{"n_layer": 12, "d_model": 256, "norm_place": "pre", "positions": "rope", "attn_scale": 0.125, "bias": "none", "parallel_block": false, "weight_decay": 0.0081, "seq_len": 1024, "steps": 11282, "dataset": "wikipedia_en"}
MLP neurons of a small language model. Each row is named by its layer, matrix (down: output weights) and neuron, and shows model dimensions 128-255. Each number is 50 + 12 x the weight over its row's rms, rounded and kept within 0 to 99. A neuron's up and down rows have the sign that makes its largest values positive.
After each neuron's rows, "raises" lists the tokens whose logits its output raises most directly, leaving later layers aside.

L7.down179:66 74 49 44 49 53 71 53 56 46 41 36 49 70 51 55 69 53 65 42 38 52 53 50 52 28 36 74 49 56 48 36 30 69 41 51 44 66 51 36 53 49 59 51 65 37 54 56 56 46 53 54 65 26 54 46 77 53 68 47 73 74 47 63 76 45 59 39 53 42 48 54 40 63 67 87 46 53 45 55 54 39 45 63 50 46 53 39 58 60 64 38 48 57 52 25 55 63 52 43 30 42 46 45 57 53 60 59 35 55 73 55 39 59 37 61 55 44 66 54 44 35 42 45 38 81 67 57
raises: "ils", "il", "ules", "u", "um"

L5.down512:48 46 38 57 41 57 55 31 53 28 20 57 47 46 40 39 62 48 45 55 40 65 56 46 40 57 64 53 65 48 65 59 55 52 55 64 67 67 45 61 63 45 48 46 27 53 54 56 42 57 40 50 53 68 37 64 54 46 56 54 54 39 57 57 51 47 50 53 46 53 69 40 51 56 24 99 27 43 51 46 41 51 55 54 42 37 56 45 57 46 32 52 65 54 69 23 63 50 46 63 48 50 50 57 49 47 49 36 43 43 53 71 63 54 56 51 42 63 52 75 39 66 24 38 55 50 60 39
raises: "=", "While", "The", "For", "\""

L3.down498:63 32 42 55 39 47 47 51 57 61 37 36 51 46 57 34 48 38 23 48 36 35 64 75 32 61 44 64 41 35 29 32 63 41 82 77 57 35 58 40 53 47 58 48 52 39 54 42 40 60 60 60 70 37 38 47 79 66 39 46 48 75 43 40 75 64 56 52 56 51 57 33 37 57 58 68 27 59 49 49 27 41 59 50 70 53 47 51 22 54 53 60 42 53 40 36 37 48 39 60 65 59 52 62 60 60 52 45 39 47 37 47 63 47 44 59 41 37 63 61 44 35 43 31 49 37 47 61
raises: "ife", "hood", "if", "s", "-"

L8.down349:36 38 44 54 49 39 48 55 31 58 68 44 41 64 68 61 61 61 35 54 42 53 41 55 59 36 55 30 54 57 67 52 40 75 36 38 45 44 30 45 46 56 32 42 68 67 42 36 26 69 42 57 66 55 48 59 57 49 31 40 50 39 32 42 57 50 54 32 61 70 36 55 51 41 52 71 68 69 51 63 54 51 51 55 55 41 55 43 56 64 41 41 55 41 82 49 62 45 38 49 63 42 47 45 46 43 49 59 42 39 64 67 66 44 46 66 20 49 52 70 40 74 62 39 53 62 86 25
raises: "ly", " them", "ced", " enough", "the"

L7.down231:60 50 66 49 47 50 74 18 51 39 49 67 40 38 47 46 65 60 48 61 56 52 57 64 54 56 28 30 65 37 57 38 59 55 50 46 47 62 49 59 47 43 40 46 43 27 55 37 63 47 51 43 38 49 50 64 50 33 62 66 33 61 48 60 47 63 46 64 73 43 63 60 49 43 26 35 52 50 57 41 56 58 57 62 36 63 44 50 71 45 50 46 54 39 62 70 39 53 61 39 46 41 30 48 74 49 28 57 66 50 54 64 33 40 56 42 38 22 59 38 38 47 62 41 51 47 54 63
raises: "land", "lands", "board", "rm", "ley"

L8.down93:51 59 48 52 26 50 58 51 55 46 50 70 70 51 57 49 39 66 43 58 32 33 64 49 51 60 45 52 50 46 58 45 30 56 48 48 32 53 38 52 56 33 51 39 59 51 80 28 40 48 71 54 80 56 69 48 46 35 38 63 70 64 51 57 64 69 60 36 37 48 61 58 41 35 39 29 45 55 61 67 58 37 29 45 39 53 58 51 57 41 54 51 36 67 56 51 64 59 48 46 59 56 49 51 45 51 53 56 37 43 51 45 67 61 57 48 62 40 53 43 45 41 50 70 43 58 34 26
raises: "g", "gl", "gen", "gu", "ger"

L5.down222:65 30 46 33 34 47 55 42 41 58 53 53 59 59 31 70 63 27 31 74 46 48 55 42 38 54 46 45 31 42 54 57 51 54 27 69 27 56 51 60 51 55 38 60 57 42 54 46 60 40 58 47 52 56 52 53 51 40 55 32 29 37 37 62 62 31 43 41 65 45 48 59 54 59 68 88 53 52 30 43 51 50 32 56 48 72 52 57 56 54 57 48 38 66 63 54 53 70 42 37 51 66 42 54 48 46 68 41 50 50 51 49 55 49 59 81 40 64 37 48 60 81 37 58 57 29 55 62
raises: " of", " Of", "cent", " young", " Military"

L7.down32:62 65 51 52 31 44 50 63 49 40 39 42 38 57 47 45 51 53 67 41 44 55 54 56 52 22 40 54 91 36 64 25 68 38 45 45 54 39 45 38 45 34 55 69 54 41 49 31 34 61 57 46 46 65 46 46 47 45 67 54 45 40 49 44 37 29 68 67 45 57 34 67 39 76 49 22 52 51 31 71 65 54 29 37 62 59 43 62 42 60 38 48 46 39 22 37 39 38 55 45 36 68 73 56 58 69 54 61 45 50 54 51 48 39 66 20 59 37 55 42 57 41 43 54 47 72 55 42
raises: "hes", "h", "hl", "als", "ks"

L5.down566:56 69 49 55 34 70 49 38 64 44 56 60 60 55 52 60 53 42 33 56 69 49 55 55 25 40 54 46 42 64 31 57 63 37 42 42 49 35 47 60 47 34 56 58 68 64 29 49 26 38 49 72 49 43 33 47 44 33 52 56 45 95 80 49 68 77 43 34 45 39 71 67 50 64 67 33 48 33 60 57 51 17 47 64 44 51 39 35 64 52 61 45 28 56 25 61 64 63 53 61 48 62 38 48 60 44 49 48 43 50 65 61 46 39 43 36 45 51 47 62 74 62 46 43 58 75 42 40
raises: "ities", "ity", "ution", "itar", "ability"

L5.down381:55 34 52 27 50 38 54 55 55 44 49 62 33 31 52 38 52 70 46 78 41 64 50 60 59 40 68 39 63 31 73 38 36 40 45 45 44 29 57 37 57 59 56 37 58 51 60 46 38 53 30 52 62 45 51 49 52 65 47 39 29 53 74 45 33 30 43 81 28 59 59 45 54 47 43 52 24 67 35 50 62 73 53 61 33 53 42 60 66 41 51 50 40 40 46 59 45 44 37 39 64 51 47 54 53 52 40 36 44 61 49 63 49 52 40 56 54 53 62 28 60 40 68 61 26 65 52 24
raises: "ter", "n", "nt", "nis", "nu"

L5.down353:52 50 49 33 46 43 61 36 45 52 28 44 55 34 38 45 44 43 63 49 55 69 50 61 46 53 54 47 39 37 48 33 44 51 34 52 51 52 54 65 60 57 49 35 56 28 58 64 65 19 38 51 27 76 69 44 44 73 37 51 41 56 59 62 52 63 53 36 55 38 45 38 45 65 67 59 49 54 64 53 50 71 51 37 55 56 49 51 44 60 52 45 38 41 55 69 62 43 65 26 85 50 50 41 80 83 47 29 24 38 43 49 35 39 50 34 39 56 39 55 42 23 75 75 66 48 52 52
raises: "ina", "an", "ink", "i", "ine"

L7.down650:45 48 74 35 47 45 56 63 33 41 37 35 34 78 55 47 54 84 48 42 70 42 45 48 33 56 64 64 68 34 54 78 44 60 49 54 40 67 48 79 42 46 52 66 66 47 47 47 60 57 67 33 37 52 42 57 61 63 64 62 63 56 39 50 42 44 52 60 37 47 29 64 40 58 49 72 59 54 40 49 59 45 51 72 33 42 66 67 62 55 33 34 62 41 53 48 35 33 43 53 71 70 57 51 69 47 53 49 47 46 73 52 53 52 68 42 58 41 47 48 55 83 40 46 46 51 45 55
raises: "ased", "via", "ase", "asure", "ological"

L5.down440:56 67 34 71 55 67 56 47 45 48 33 25 44 57 48 46 53 37 58 61 43 56 49 61 37 57 54 50 46 42 54 50 45 45 43 33 54 41 60 82 40 47 43 50 50 70 64 29 25 58 28 53 30 48 53 44 46 36 23 45 56 47 32 52 59 32 47 67 69 73 35 53 60 44 74 44 49 55 54 25 42 49 65 61 54 60 60 45 46 44 28 46 41 44 54 62 22 42 46 50 47 53 56 42 51 47 59 62 68 46 36 44 56 64 50 66 50 45 44 69 32 52 44 51 60 40 44 39
raises: " its", " any", " the", " a", " this"

L8.down468:51 26 41 36 61 55 40 45 50 55 56 38 73 32 38 65 39 61 55 48 21 52 55 64 58 45 51 44 55 30 72 39 37 54 59 44 52 30 55 33 51 51 66 27 35 49 66 45 43 59 66 63 61 55 62 49 50 78 50 65 56 29 51 51 42 26 58 42 71 61 39 55 63 54 59 31 49 57 55 39 40 36 36 36 51 68 39 56 53 56 41 44 58 59 47 40 72 53 63 44 44 39 65 62 20 62 48 57 47 53 53 60 49 52 32 50 60 46 62 37 62 44 45 47 50 66 51 58
raises: " himself", " themselves", " itself", " herself", "Gls"

L8.down77:62 24 54 51 50 67 53 49 52 42 39 51 63 39 52 43 65 66 46 42 41 73 49 41 43 57 59 52 33 36 53 52 37 31 71 59 42 49 29 55 59 43 52 24 68 32 48 41 48 68 71 48 66 41 51 72 30 59 48 73 47 37 49 56 40 66 56 56 58 56 38 22 59 71 53 30 41 52 58 62 40 43 53 70 49 50 45 62 47 31 57 42 50 53 35 53 62 66 53 59 48 57 73 48 58 42 48 46 52 51 41 54 60 52 42 63 60 49 34 51 52 65 70 44 60 42 34 52
raises: "op", "ign", "ed", "eting", "ered"